From a checkpoint of a small transformer trained on Wikipedia.
Size: 11 layers, 4 heads of 128, MLP 2048 GELU, vocabulary 9700, 39.9M parameters.
Training: a variant of Muon for these matrices, 1742M tokens, 13291 steps.
MLP neurons of a small language model. Each row is named by its layer, matrix (up: input weights) and neuron, and shows model dimensions 48-111. Each number is 128 + 24 x the weight over its row's rms, rounded and kept within 0 to 255.
Before each neuron's rows, "fires on" lists the tokens most often at its 100 highest values on Wikipedia text that the model never trained on. A number after a token or word is its count.

fires on: "C" 28, "not " 17, "expl" 6, "was " 6, "| " 6, "L" 5
L6.up1260 [129 131 135 163 126 196 115 144 133 102 129 159 131 182 145 122 144 110 160 159 163 138 139 119 124  95 196  92 122 122  97 108 113 102  97 131 144  98 101 118 161 115 149 155 136 117 102 132 128 119 131 165 113 110 126 101 116 124 137 131  98 140 149 144]

fires on: "-" 15, "s" 15, "ass" 9, ". " 8, "." 8, "am" 6
L4.up1000 [155 129 133 167 126  87 107 118 141  44 143 128 158 132 143 130 117 146  94 118 133 130 134 123  91 171  95 164 163 104 124 133 117 107 109  66 157 117 162 148 149  84  99 126 132 114 111 177 128 141 118 108 102 170  76 125 137  71 169 108 145 105  97 115]

fires on: "-" 27, "." 14, "i" 6, "/" 5, "ro" 4
L4.up1247 [130 104 117 140 136 104 102 171 146  79 144 140 139  67 129 122 104 167 131  96 150 141 172 143 147 114 108 159 135 108 113 191 144 130 100 101 133 148 166 176 133 120  95 169 161 164 123 139 164 154 127 126  94 126 137 149 129 124 148 132 138 139 135  97]

fires on: "| " 67, "(" 8
L6.up1895 [122 121 164 164  72 155 127 133 185 112 123 123 112 166 182 100  88  84  92 139  94 109 105 128  99 113 133 143 123 124 142 120 133 166 118 120 126 105 123 145 162 111 157 155 150 141 148 105 131 168  76 160 151  87 178  95 130 151 173 155  88 129 142 111]

fires on: ")" 57, "|" 39
L6.up1695 [100 124 123  99 166  91 141 151 114 133 114 136 113 194 137 141 110 132  99 173 164 170 152 124 176 121 115 101 134 147 131 149 157 120 119 102 123 154 113 162 105 127 132 138 169 158 119 117 100 170 185 104 109 134 116 108 149 138 137 144 119 100 117 131]

fires on: ", " 21, "and " 18, "with " 10, "-" 8
L6.up1878 [154  99 133 128 113 113  87 156 136 127 123 131 126 138 104 146 128 113 109 121 100 141  90 108 120 175 110  82 147 112 143 142 133 160  84 115 139 121 111 133 133  89 115  84 107 124 136  99 122 139 106 184 114 126 129 151 150 107 105 122 160 135  73 114]

fires on: "H" 19, ":" 16, "." 11, "2 " 5, "ad" 4
L6.up945 [121 114 132 128 105 125 101 157 101  85 130 138 112 164 142 139 144 114 107 128 125  87 111 155 117  94  90 160  96 122 141 143 134 122 130 141 115 101 134 115 142 129 120 103 110 116  81 128  73 150 122  71 155 106 150 161 156 142  90 136 120  88 112 141]

fires on: "| " 25, ", " 14, "the " 8, "and " 7, "cour" 6, "police " 5
L6.up377 [130 131 127 125 162 143 116 114 112 140 131 123 122 150 125 134 145  90 137 117 125 120 157 113  88 137 121  89 127 129 152 152 150 151 117 104 159 113 142 123 137 121 117 147 123 167 125 134 139 122 108 164 131 104 148 143 134 110 137 109 167 114 142 107]

fires on: "of " 49, "-" 9, "–" 9, "it" 6
L4.up563 [166 111 146 109 124 118 135  93 134 104 102 119 151 105 152 119 172 141 112 103 140 113 142 137 128 154 103 139 142 142 104 114 105 125 137 155  89 105  98 135 150 152 101 163 143 116 159 160 167 103 111 109  88 117 135 116  54 129 122 153 109 146 127 136]

fires on: "n" 28, "l" 16, "r" 9, "–" 9, "in" 9, "s" 8
L4.up1972 [139 115 143 105 157 135 118 104 111 131 102 142 105 102 127 118 109 126 105 132 132 128 147 150 145 186 124 151 144 201 147 118 141 109 132  64 167 169 137 151 154 143  81 122 129 111 116 137 135 141  97 163 110 113 152 109 107 119 153 103 103 144 144 146]

fires on: ", " 41, "and " 23, "& " 11, "| " 8, "(" 6
L4.up1335 [ 82 109 174  75  97 173 119 113 147 135 163 115 126 122 126 132 159 110 144 116 141 119 156  60  85 108 103  99 168 136 110 166 145 140 137 155 112 158 126 166 120 120 107 171 156 140 169 103 124 142  85 141 117 136 113 121 141 130 154  97 155 133 133 102]

fires on: "3" 52, "3 " 30, "13" 7, "particip" 4
L4.up1160 [143 101 169  88 103  96  90 120  91 163 135 154 150 141 147 104  86 121 176 120 157 142 154 149 192 141 118 101 105 124 163  97 123 108  85 143 121 147 158 129  77  82 120 142 179 105 143 119 129  85 127 100 126 114 115 130 129 115 116 148 110 121 138 145]

fires on: "| " 61, "6" 6, "|" 5
L6.up1258 [131 145 134 128  78 139 118  85 126 107 151 130 114 106 153 106 142 112 108 128 129  75 134 112  93 132 107 132 110  89 120 115 135  93 134  97 135 103 118 115 115 176 128 129 133 145 120 129 159 166 120 119 150  83 150 136 138 145 154 129 121 164 157  98]

fires on: "re" 27, "| " 14, "M" 13, "K" 12, "s " 9, "P" 6
L6.up333 [111 124 134  98 155 206 159 140 135 105 153 113 140 108 130 121 125 109  87 133 125 103 133 159 127 138 143 117 106 110 158 102 143  90  84  90 178 118 129 135 108 119 129 146 120 134  74 110 147 135 132 124 175  90 113 134 123  96 117 103 100 139 144 110]

fires on: ", " 32, "a " 14, "aug" 10, "h" 4
L4.up1913 [134 124 142 114 113 129 128  88 151 112 119  82 140  99 114 137 101 133 107 125 138 136 130 121 102 104 132 142 149 104 100 129 124 147 144 127 146 130 121 131 127 131  89 120 129 115 142 106 136 147 149  86 111 104 136 128 116 110 138 159 129 181 139 138]

fires on: "Best " 15, "co" 10, "as " 9, "de " 8, "inter" 6, "Can" 5
L6.up477 [136  97 124 145 129 100 155 135 101 121 139 155 166 139 136 112  90 147 138 142  88 134 164 148 127 139 112 120 155 155 137 131  94 137 130 126 157 142 114 122 145  98 134 135 140 149 106 157 121 117 153 134  96 146 137 134 137  98 144 116 120 171 145 145]

fires on: "-" 36, "v" 12, "| " 7, "he" 5, "- " 4
L4.up192 [128 180 128 126 154 145 153 110 132 141 154 157 152 105 142 111 115  87 108 145 139 121 136 139 134 151 140 111 142 145 171 102 131 160 100 120 208  98 125 114 126 155 142  94  44 133 126 129 126 136 115 154 133 144 109 140 139 161 147 140 149 114 110 119]

fires on: ", " 46, "| " 22, ": " 8, "(" 6
L6.up317 [124 179 137 128 104 152  77 114 129 136 108 142 146 133  89 109 180  87 104 127 137 125 124 127  96 153 150 111 165 134 102 187 156 139 113 143 107  74 114 107 116 124 106 126 150 139 124 100 167 182 185 155 127 104 160  78 122 104 158 136 161 155 140 128]

fires on: "the " 62, "Far" 8, "as " 7
L6.up1286 [115 110 114 124 144 102 155  98 123 105 125 114 121 129 114 142  93  96 119 142 100 185 185 133 118 119 136 159 146  99 136 128 108 167  98 151 141 153 125 133 176 120 137 138 156 133  95 148 114 160 120 165 147  95 152 110 154 122 114 104 175 139 129 118]

fires on: ", " 45, "(" 17, "or " 12, "and " 9
L4.up1194 [139 163  89 104 113 139  98 123 116 109  98 147 154 146 117 105 165 156 134 103  96 126 109 131 116 122 126 133 120 169 152 128 174  97 117 164 136 121 135 172 170 144 153 145 120 142  99 112 168 112  96 141 144 155 170  97  97 116 132 124 126  94 133 121]

fires on: "on " 37, "On " 14, "ad" 5
L4.up1060 [ 80 162 116 123 111 154 154 128 114 126 133 116  91 124 107 144 167 140  76  74 108 146 147 159 189 101 100 130 152 116 135 151 115 142 131 121 145 146 154  76 122 137 122 155 156 107 130 151 143 116 130 167 136 111 164 148 169 121  84 149 163  85 141 164]

fires on: ", " 80, "New " 4
L4.up1747 [126 100 147 130  95 145 130 163 102 120 139 158 135 135 109 105 130 179  95 175  66 140  98 148 112 154  67 141 135 157 166 163 145 132 138 129  73 108 152 146 178 154 108 151 146 152  86 118 185 127 129 102 133  94 137  88 132 130  70 131 110 100 159 131]

fires on: "and " 35, ", " 14, "fe" 8, "| " 5
L4.up476 [138  87  90 138 103  89 143 144 150 137 114 140 199 167  78 187 129  88 142 191 121 124 141 132 153 155 100 118  86 114 101 134 138 115 127  74 150 119 107 136 173  94 147 121 131 143 130  95 106 134 118  79 109 136 142 123  98 106 124 104 120 128 114 132]

fires on: "| " 34, "ul" 12, "Title " 5, "Category " 4, "Candidate " 4
L4.up1287 [142 126 137 129 123 152 143 101 139 134 141 157 135 139 151 132 139  92 135 141 149 152 122 114 161 144  76  95  78 119 143 103 139 132 125 129 159  64 129 142 118 111 137 136 114  94 122 115 119 116 103 140 112 110 122 163 145  95 113 132 123 134 139 145]

fires on: "and " 82, "000" 7, ", " 6
L4.up427 [ 97 117 114 115 109  95 142 139 110 122 188 141 148 112 150 110 179 129 125  95 129 147 205 160 184 157 146 112 118 142  95 142 165 128 116 103 183 118 180 137 180 122 159 101 131 122 138 124 112 113 134 132 142 129 158 130 151 115  64 115  97 117  98 147]

fires on: "and " 57, "to " 21, "of " 8
L6.up27 [118 156  95 156 158 102 161 134 152 121 107 134 141 139 130 115 114 130 120 134 139 125 108 116 140 154 115 131 156  96 150 136 166 138 116 161 123 134 142  95 110 125 110 108 129 127  80 142 138 170 170 154  90 131 153 147 139 158 139 107 134 137 155  82]

fires on: "as " 23, "(" 15, "| " 9, "s " 6, "0 " 5, "to " 5
L6.up1989 [116 118 133 158 130 106 149 119 133 132 115 145  83 132 142 148 118  78 127  99 138 104 135 143 114 150 137 144  91 116 128 104 128 134 109 149 154 144 140  98 115 132 140  81 142 131 119 148 126 181 148 113 146 133 127 131 133 138 114 114 145 142 137 125]

fires on: ", " 25, "us" 8, "am" 8, "it" 7, "at" 6
L4.up1319 [107  78 112 151 136 109 105 115 129 159 105 126 111 113 116 123 117 147 128  75  92 124 145 137 160 165 122 138 131 160 142 149 117 175 122  90 156 108 172 176 146 160  88 163 112 132 136 147 180 122 100 144 136 124 153 150 164  92  89 111 108 122 129 115]

fires on: "B" 60, "b" 14, "bar" 8, "cor" 7, "high " 4
L4.up1349 [143 123 132 117 143 105 130  96 128 164 110 114  63 166 188 142 132 111 138 150  86 164 116 150 101 119 139 120 128 103 122 142 146 103 114 144 154 128 137  97 173 136 132  74 129 111 113 111 133 135  97 136 135 126 125  87 121 103 114 120 116 132 134 149]

fires on: "of " 24, "in " 15, "| " 14, "ier " 9, "; " 6
L6.up139 [103 110 119 150  85 108 172  93 119 149 163 127 152 132 120 137 130  85 166 157 108 120  90 123 157 145 131 104  73  70 179 138 147 135 112 142 126 106 174 121 143  75 113 136 116 155 137 162 142 170 122 164 127 114 176  98 149  67 167 122 112 129 138 116]

fires on: "P" 45, "| " 16, "v" 7, "t" 4
L6.up1285 [137 113 109 153 149 139 121  94 172  98 146 199 139  98 139 115 161  79 121 155 156 147 115 135 148 145 100 125 146 151 155 144 143 127 113  73 132 122 131 126 143 114 140 119 118 125 117 132 133 125  95 130 136  91 142  97 143 119 129 158 109 119 164 104]

fires on: "-" 57
L6.up691 [113 131 165 107 167 135  84 127 131 169 181 128  99 142 153 120  96 145 129 190 119 139  97 158 121 132 159 126 112 101 162 152 125 141  99 124 143 142  96 103 144 150 114  93 111 123 151 135  75 118 144 125 133  90  89 111 135 110 136 146 151 113 121 117]

fires on: "in " 42, "al" 5, "el" 4, "l" 4
L6.up626 [ 95  97 142  93 147 104 132 114 151 181 182 149 130 132 135 141 137 121 150 104 135 108 136 185 119 102 149 125  93 132 100 112 123 151 164 136 113 147 112 114 122 127  81 163 114 152 130 115 131 122 107 133 109 131 184 145 102 121 101 148 134 132 107 127]

fires on: "\n" 52, "\n\n" 10, "n" 9, "s" 7, "an" 4
L6.up899 [108 145 124 129 108  78 145  94 174 126 139  97 196 107 131 123 123  99 113  94 167 134 155 109 139 148 176 134 151 127 126 139 114 144 144 121  83 164 121 121 138 132 136  88 117 123  98 126 118 107 119 119 105 122 142 102 119 117  98 138 113 133 151 146]

fires on: "B" 44, "ab" 11
L6.up1680 [138 119 127 133 127 109 142 107 125 100 155 102  84 138 150 137 153  58 126 122 138 158 160 146 144 150 145 126 141 127 134 119 128 119 141 153 139 123 123 137 153 106 143 111 108 153 102 134 137 134 103 154 153 140 120 116 115 124 118  88 178 129 135  99]

fires on: "r" 16, "g" 13, "s" 9, "ens" 6, "st" 5, "h" 4
L6.up1762 [128 104 145  91 138 147 121  82  96 128  98 120 143 121 143 158 132 135  92  78 101 155 155 138 165 145  89 125 139 119 120 128 158 134 126 108 113 136 106 119 142 120 113 158 133  79 118 123 146 151 101 182 151 116 111 123 103 131 120 121 113 119 187  87]

fires on: "ol" 21, "-" 9, "'" 7, "v" 6, "romos" 5, "amb" 4
L4.up656 [100 136 101 110 148 139 145 107 144 130 142 108 125 169 105 168  86 119 110 153 129 151 139 154 171 114 134 136 141 155 126 110 171 148 112 138 100 137  97 167 117 122 187 119 139 120 118 105 143 119 161 122 118 161 127  83 153 126 111 129 122 162 154 141]

fires on: "| " 28, "-" 12, "." 10, "," 8, "as " 5
L4.up1047 [ 94  85 132 144 122 146 111  83 173  83 120 158 124 104 132 147 161  73 120 106 125  82  84 103 115 134 115 126 142 145 148 120 141 123 139 132 111  85 130 126 157 110 141  81 117  89 123 151 100 140 150 124 152 117 102 145 100 174 122 126 144 138 131 107]

fires on: "'" 87, "-" 6
L6.up143 [165 130 117 114 172 174 108 176 120 144  83 155 122 176 125 150 114  99 102 128 137 131  87 129  86 146 164 116 113 110 144 128 117 149 105 147 163 156  61 137 143 136 144  70 141 110 117 100 158 171 208  87 102  74 151 110 148 135 169 130 138 135 145 134]

fires on: "P" 70, "T" 15
L6.up664 [118 153 143 169  74 164 157  87  85 125 101 154 103 135 132 137 136 110 134 126 110 119 165 111 152 154 137 102 136 151 144 138  84 109 128 111 126 178 129 141 137 126 127  71 127 135 166 136 127 123 159 117 163 134 134 112 162 101 111 135 162 142 103 124]

fires on: "|" 75
L6.up586 [163 121 150 108 104  84 166 149 120 121 104  97 100 139 144 114 106 110 100 135 121 102 159 145 113 123 125 170 103 160 147 159 172  86  95 109 115 142 121 175 106 145  80 143 162 149  68  95 139 193  94  95  89 128 131 123 137 122 161 124 116 142 127 153]

fires on: ", " 64, "to " 7, "is " 6, "was " 6
L6.up482 [129 106  95 112 130 109 141 156 126 102 136 128  97 150 116 139 143 100 111 114 141 133 132 137 105 138 115  98 112  80 121 123 105 121 106 129 130 125 136 191 104 122 140 165 149 137 135  95 167 152 159 148 131 104 143 110  95 137 116 119  92 136 137 111]

fires on: "(" 45, "American " 7, "Japanese " 5
L6.up1341 [110 135 187 104  86 104 129  74 111 171 149 128 108 120 124 148 132 140 143 121 122 153 179 141 117 139 117 114 142 127 153 157 118 110 127 163 121 102 122 143  99 119 112 122 106 115 102 125 143 110 117 116 164 129 127 135  85 141 138 114 142 148 110  87]

fires on: "that " 45, "when " 12, "if " 8, "who " 5, "b" 5, "where " 4
L4.up775 [142 134 132 140 145  93 142 142  97 105 147 121 156 147 110 111 186 114 150 187 131 146 139 144 124 162 167 138 132  93  80 136 102 155 136 140 142 176 115 136 164  64  99 118 155  98 140 104 119 106 168 122 138 152 130 123  91 163 106 110 132 100 105 131]

fires on: "T" 24, "\n\n" 23, "==" 12, "r" 10, "t" 6, "b" 5
L6.up1484 [113 100 132 164 147 107 145 139 136 116 108 160 118 155 113 164 124 173 150 128 145 135 139 156 124 159 127  85 131 127 138 107 107  80 101 150 116 163  98 141 115 115 136 112 116 136  97 128 163 145 154 143 109 122 154  96 189 106  85 130 109 131 160 138]

fires on: "." 32, "|" 11, "high " 6, "," 5, "P" 4
L6.up1114 [140 116 164 171 112 122 193 106 128 141 167 108 126 117 157 147 108 107 133 112 131 116 118 142 146 155 120  66  97 133 127 122 122 123 156 134 103 158 159 158 131  76 115 142 141 139 100  91 138 139 161 153 132 122 143  96 132 100 143 109 174 131 111 144]

fires on: "| " 95
L6.up595 [112  76 122 109 177 143 141 120 129 137 130 138 128  94 123 130 127 122 139 125 161 133 145 121 138 131 144 114 128 115 151 157 122 132 122 149  88 144 123 122 115 130 109 131 110 103 123 113 157 124 113 150 135 142 179 111 128 101  66 161 148 120 139 110]

fires on: "and " 36, ", " 19, "(" 4, "change " 4
L4.up951 [131 133 116 135 156  90 150 163 150  96 153 134 191 136 127 132 160 162 138 103 145 119 164 127 147 176 151 117  96 118  76 155 122 127 122 122 180 100 166 138  97 101 154 149 127 133 179 140 138 130 129 120 135 118 127 111  82  81 140 132 104  96 127 114]

fires on: ", " 49, "n" 5, "b" 5, "ou" 4, "\n" 4
L6.up1227 [150 142 118 131 165  91 144 145 155 126 103 123 131 104 169 153 134 109 117 136 109  97 151 128 153 129 128 106 143 145 107 105 135 105 105 134  81 110 161 129 158 157 174 112 159 118  90 121 139  87 148  74 145 130 140 113 142  92  91 147 108 152 153 140]

fires on: "=" 24, "K" 22, "at " 6, "L" 5, "| " 5
L6.up307 [123 116 116 127 104 143 142 129  93 143 135 120 183 146  95 149 115 130 126 126 155 140 124  96 126 136 134 115 158 124 137 123 144  84 128 137 127 108 102 120 111 146 112 126 111 126  53 147 171 119 112 166 140 124 140 103 122 127  99 166 150 163 122  97]

fires on: "and " 17, "h" 16, "per" 15, "\n\n" 5, "res" 4
L4.up1867 [132 121 111  93 174 115 133 134 129  91 174 118 155  92  97  89 117 117 132 146 108 154 139 135 134  97  72  96 134  94 134 131 110 118 117 140 130 125 103 166 158  88 115 131 155 106 134 127 105  65 111 162 113 139 170 134 105 143 117 114 119 142 104 127]

fires on: "200" 44, "(" 10, "|" 7, "V" 4
L6.up1682 [146 150 127 135 121 149 194 151 119 160 155 128 118 123 119 161 148 147 141 134 126 131  97 129  94  88 116 132 127 145 131 153 107 123 120 137 130 100  86  99  97 136 119 163 155  93 142 168 161 148 144 134 138 165 136 148 139  91 138 113 111 161 104  98]

fires on: "-" 46, "| " 8, ":" 6, "of " 5, "–" 4
L4.up1930 [101 138 155 130 139  94 114 108 130 160 164 126 108 110  92 116 148 128  72 154 147 122 140 140 118 105 119 103 148 124  92 124 121 157 115 134 121 165 102  76 138 125  91  98 106 122 122 136 109 177 114 120 111 176 135 157 132 161 142 117 126 154 144 113]

fires on: "as " 58, "(" 13, "to " 7, "and " 7, "since " 5
L4.up287 [131 159 111 151 124  96 114 110 143 149 120 157  95 143 139 147 113 124 140 112 101 164  82 127  92 161 118 120 152 138 125 193 145 134  96 130 191 127 143 104  73 153 139  94 150  97 117 132  90 166 154 139 124 164 139 123 142 126 130 173 107  87 148  82]

fires on: "h" 28, "ot" 9, "sc" 8, "Sc" 7, "ic" 5, "per" 4
L6.up814 [126 164 150 115 120  92 130 120 131 109 128 138 117 156  99 123 160  94 157  94 157 149 131 129 126 110 100  84 137 103 144 148 132 154 145 153 111 131 148 144  98 140  92 107 142 133 113 127 131  83 106 131 120 100 167 129 119 149 135  93 100 120 161 136]

fires on: ", " 46, "a " 13, "and " 7
L4.up1897 [100  95 129 110 141 135 128 109 143 142 149 102 130  72 148 137 126 108 119 111 120 154 110  93  84 126 125 131 193  90 158  78 109 110 164 111 158 142 127 150 180 103 114 113 103 151 113  93 164 115 159 165 111  64 132 128 133 120 136 132 124 118 124 116]

fires on: "b" 13, "-" 13, "n" 11, "p" 9, "'" 9, "th" 6
L4.up1098 [133 166  80 133 164 133 144 161 165 125 132 156  68 145 111 151 116 158 145 123 118 119 158 141 159 129  85 107 146 141 170 126 155 136  94 169 127 144 132 109 122 137 143 115 125 120 152 117 159 113 155 139 139 157 118 135 132 122 179 127 132 120 127 146]

fires on: "t" 41, "T" 18, "se" 6, "cer" 4
L6.up1659 [128 108  89 157 139 150 139 125 165 156 133 110 102 148 112 156 122 150 114 165  89 144 103 117 155 123 156  66 148 104 159 149 109 113 141  95 131 160 166 172 145 123 148 110 145 159 108 106 136 149 123 151 134  92 134 130 172 126 111 116 101 109 156 138]

fires on: "1" 16, "201" 13, "2" 9, "5" 8, "3" 8
L4.up1077 [151 112 137 127 157 182 158 140 132 110 110 130 135 150 120 163 101 141 141 123 148  89  90 109 131 158 103 107  98 127 109  98  99 110 154 149 180  99 130 101 141 112 164 131 131 158 156 122  82 147 116 182  97 130 132 144 108 147 146 117 116 128 140 146]

fires on: "\n" 25, ":" 12, "an" 10, ". " 7, "ri" 6, "(" 5
L4.up540 [148 190 109 110 159 140 157 138 190 100 125 125 109 124 135 122 144 127 134 146 132 140 110 134 126 165 147 149 128 141 107 141 135  81 123 123 136 158 128 109 133 139 147 139 106  94 129 112 128 114 121 163 164 159 130 116 117 104 149 133 117  61 107 125]

fires on: ", " 26, "on " 11, "ib" 6, "in " 6, "ar " 5
L4.up56 [ 91  87  80 146 139 130 126 139 158 105 149 177 165 143 118 138 115 125 149 135 112 123 111 120 159 110 110 144 155  90  82 138 124 129 125 156 104 156 112 124 137  94 114 164 110 133 124 176 139 150 102 139 132 142 147 119  83 108 108 166 163 124 140 117]

fires on: "| " 25, "–" 20, "." 11, "-" 9, ":" 6
L4.up880 [ 96  72 164 107  86 111 127  48 114  98 108 146 133 129 140 113 115 104 111 111 126  90 121 176 155 125 124 130 159  83 161 148 104 113 137 143 130  78 120 103 138 116 123  99  92 159 118 130 113 118 141 127 162 119 130 148 118 145 110 115 150 127 134 128]

fires on: "| " 38, "tri" 9, "-" 9, "high " 7, "; " 6
L4.up1186 [134  98 146 106 153 136 115  81 147 148 158 119 125 101  86 114 142  93 119 110 159 146  97  92  87 117 115 135 160 105 136 154 178 145 132 157 130 101 104 103 139 128 134 115  98 112  89 149 139 113 118 131  93 136 126 157 113 124 107 121 127 130  98 145]

fires on: "B" 31, "J" 12, "was " 11, "| " 5, "Billboard " 4, "Mad" 4
L6.up841 [126 140 115 132 144 159 131 144  98 129 129 113 139 129 110 142 105  85 124 132 133 145 112  90 143 149 123 115 112 163 105  83  99  81 130 126 101 121 127 116 140 123 122 112 176 122  77 152 133 124 101 175 119 125 142 116 116 135 106 122 114 147 142  60]

fires on: "S" 39, "| " 25, "P" 25, ", " 7
L6.up804 [127  93 121 156 143 193 120  41 135 117  82 135 110 141 134 117 189 141 158  99 128 104 147 179 131 132 151 129 100 160 145 138 143 131  91 147 126 137 115 128 115 131 118 133 129 127 101 155 141 117  80 118 131 102 136 130 125 113  88 136 157 149 132 102]

fires on: "man" 17, "Man" 10, "." 7, "(" 6, "-" 6, ": " 5
L6.up1673 [159 130 113 106 126 112 119 129 148 103 143 119 143 112 118 148 125 164 155 106 127 121 148 130 140 132  90 120 104 150 118 137 140  98 122 133  96 129 140 143 161  93 117 137 152 106 127 120 161 140 164  93 131 123 139 109 139 115  92 108 125  99 146 129]

fires on: "\n" 82, "| " 11
L4.up209 [144 168 124 114 136 148 117 142 156  70 152 118  99 116  92 104  98 150 108 113 137 128  93  85 163 141 106 119 127 132 119 121 103 171 145 118 115 144  99 103 149  84 110 136 148 152 165 105 120 150 174 130 191 135 159  90 102  84 110  96  91 125  83 129]

fires on: "not " 12, "un" 12, "res" 11, "was " 10, "-" 7, "to " 7
L6.up1906 [123 144 126 124 155 121 156 141 137 155 145 125 133 146 107 163 107 145 127 190 139 103 130 153 157 101 127 102 130  97  83 143 116 152  76 130  87 120 130 195  98  97 131 172 108 131 163 127 151 134 168 108 151 133 121 128 103 124  97 133 124 112 167 123]

fires on: "on " 54, "On " 24, ": " 12, "N" 4
L6.up1871 [102 135 131  98 157 112 149 170 127 109  95 141 101 134 140 134 144 145 114 101 137 171 120 163 151 124 172 100 165 100 147 106 110  99 144 118 111 103 170  94 126 109 124 119 137 127 111 126 136 120 131 148 149 114 132 106 144 152 155  96 106 112 129 132]

fires on: "et" 24, "at" 14, "it" 11, "ot" 9, "T" 6, "att" 6
L6.up261 [115 164 141  87 115 127 121 133 103 127 120 116 139 121 122  85 152  84 135 111 109 182 104 137 138 192 170  82 140 149 119 157 148 134 124 170 130 132 115 169  73  86 156 124 103  87 113 141  75 129 150 138 139  80 141 171 114 125  93 169 124  90 111  97]

fires on: "R" 45, "s " 5, "ology " 5, "tics " 4
L4.up1224 [137 127 131  92 177 140 107 188 141 135 130 126 148 111 108 141 112 120 155 130 132  98 159 130 154 128 132 131 131 129 131 138 129 118 164 162  70 146 156 123 157  89  77 143 126 123 105 111 116 128  94 134 116 130 105 100 149 153 106 150 105 140 144 115]

fires on: "2" 12, "1" 11, "n" 9, "ev" 8, "ob" 6, "at" 5
L4.up1388 [128 126 102 131 120 131 173 173 162 150 131 135 148 120  99 160 105 120 102 130 115 126 120 109 147 155 113 140  85 103 118 123 114 129 123 170 164 150  95 152 143 159 133 118 120 137 109  95  89 111 154 137 104 143 160 103 113 120 136 124 112 137 160 105]

fires on: "-" 54, "–" 14, "H" 7, ", " 5
L6.up1469 [156 120  73  90 100 148 172 127 160  95 114 144 126 106 173 104 138  83 123 118 130 150 120 147 169 166 135 124 149 129 102 142 105 131  91 102 142 135 130 131 122 170 112 128 124 105 129 148 100 131 118 128  98 111 123 138 104 135 114 138 150 106 156 202]

fires on: "to " 30, "a " 16, "named " 7, "(" 4, "h" 4
L6.up1413 [143 121 116 145 115 135 117 124 123 117 124 112 115  89 149 148 112 111 192 120 135 171 104 116 123 140 102 104 132 119  65 149 125 117 131 151 113 152 106 122 122 168 114 114 108 152 103 109 140 130 140 156 103 143 162 133 107 101 147 144 122 107 130  86]

fires on: "| " 31, ". " 23, ") " 6, "\n" 4
L6.up886 [135 147 100 119 137 117 149 127 146  90 125 113  85 140 109  76 102  96 101 152 159 137 111 148 123 160 124 147  79 170 157 113 203  87 131 132 126 128 138  97 128 115  93 134 134 151 154 160  92 141 177 136 154 154 171 105 136 134 110  95 123 118 121 121]

fires on: "is " 27, "G" 9, "| " 9, ":" 7, "-" 6, "- " 4
L6.up1275 [124 155 130 171 161 124 138 187 103 153 130  79  79 144 139 160 120 157 126 107 125 140 118 111 138  92 105 126 171  97 156 144 132 163  80 148 125 144 150 116 104 115 136 122 169 108 134 130 116 115 113  91 115 147 146 123 167 161 161 127  88 149  92 127]

fires on: "V" 58, "- " 4
L6.up1949 [148 142 113 147 133 154 124 131 115 169 159 116 131 168 134 166 124 148 125 132 181 118 165 139  92 115  94 142 123 121 129 158 125 117 130 150 144  74 110 139 128 126 162 141 173  77 130 104  87 152 146 128 102 130 156 106 147 166 152 114 115 113 145 115]

fires on: "the " 14, "and " 13, "sexual " 10, "one " 8, "of " 8, ", " 7
L6.up1060 [136  94 103 135 148 114 133 127 152 110 170 114 103 145 167  95 141  93 159 134 129 122 157 129 134 109 128 102 173 183 107 146  93 128 132 107 136 147 169 129 101  98 138 128 121 123 125 151 157 135 110 115 146 135 151 116 139 140 137 150 107 111 186 120]

fires on: "in " 22, "of " 18, "(" 7, ", " 6, "In " 5, "led " 4
L4.up1901 [135 131  94 123 155 129 107 194 102 115 137  87 126 177 145  61 156 117 168 106 108 139 150  96 154 105 122  84 136 150 151 128 153  74 141 123 121 103 100 160 106 107 182 135  95 111 116 138 160 193  99  96 133 115 122 139 125  81 111 130 103 130 187 159]

fires on: "the " 51, "| " 17, "his " 7
L6.up642 [102 152 116 159 135 151 135 144 134 119 164 111 142 149  93 104 132 108 141 160 139 135 131 156 162 131 173 186 123  83 130 126 126  94 120 159 148 136 181 149 127  92 141 124 142 117 111 172 169 134 131 133 191 101 142 147 130 117 117 107 140  88 174 114]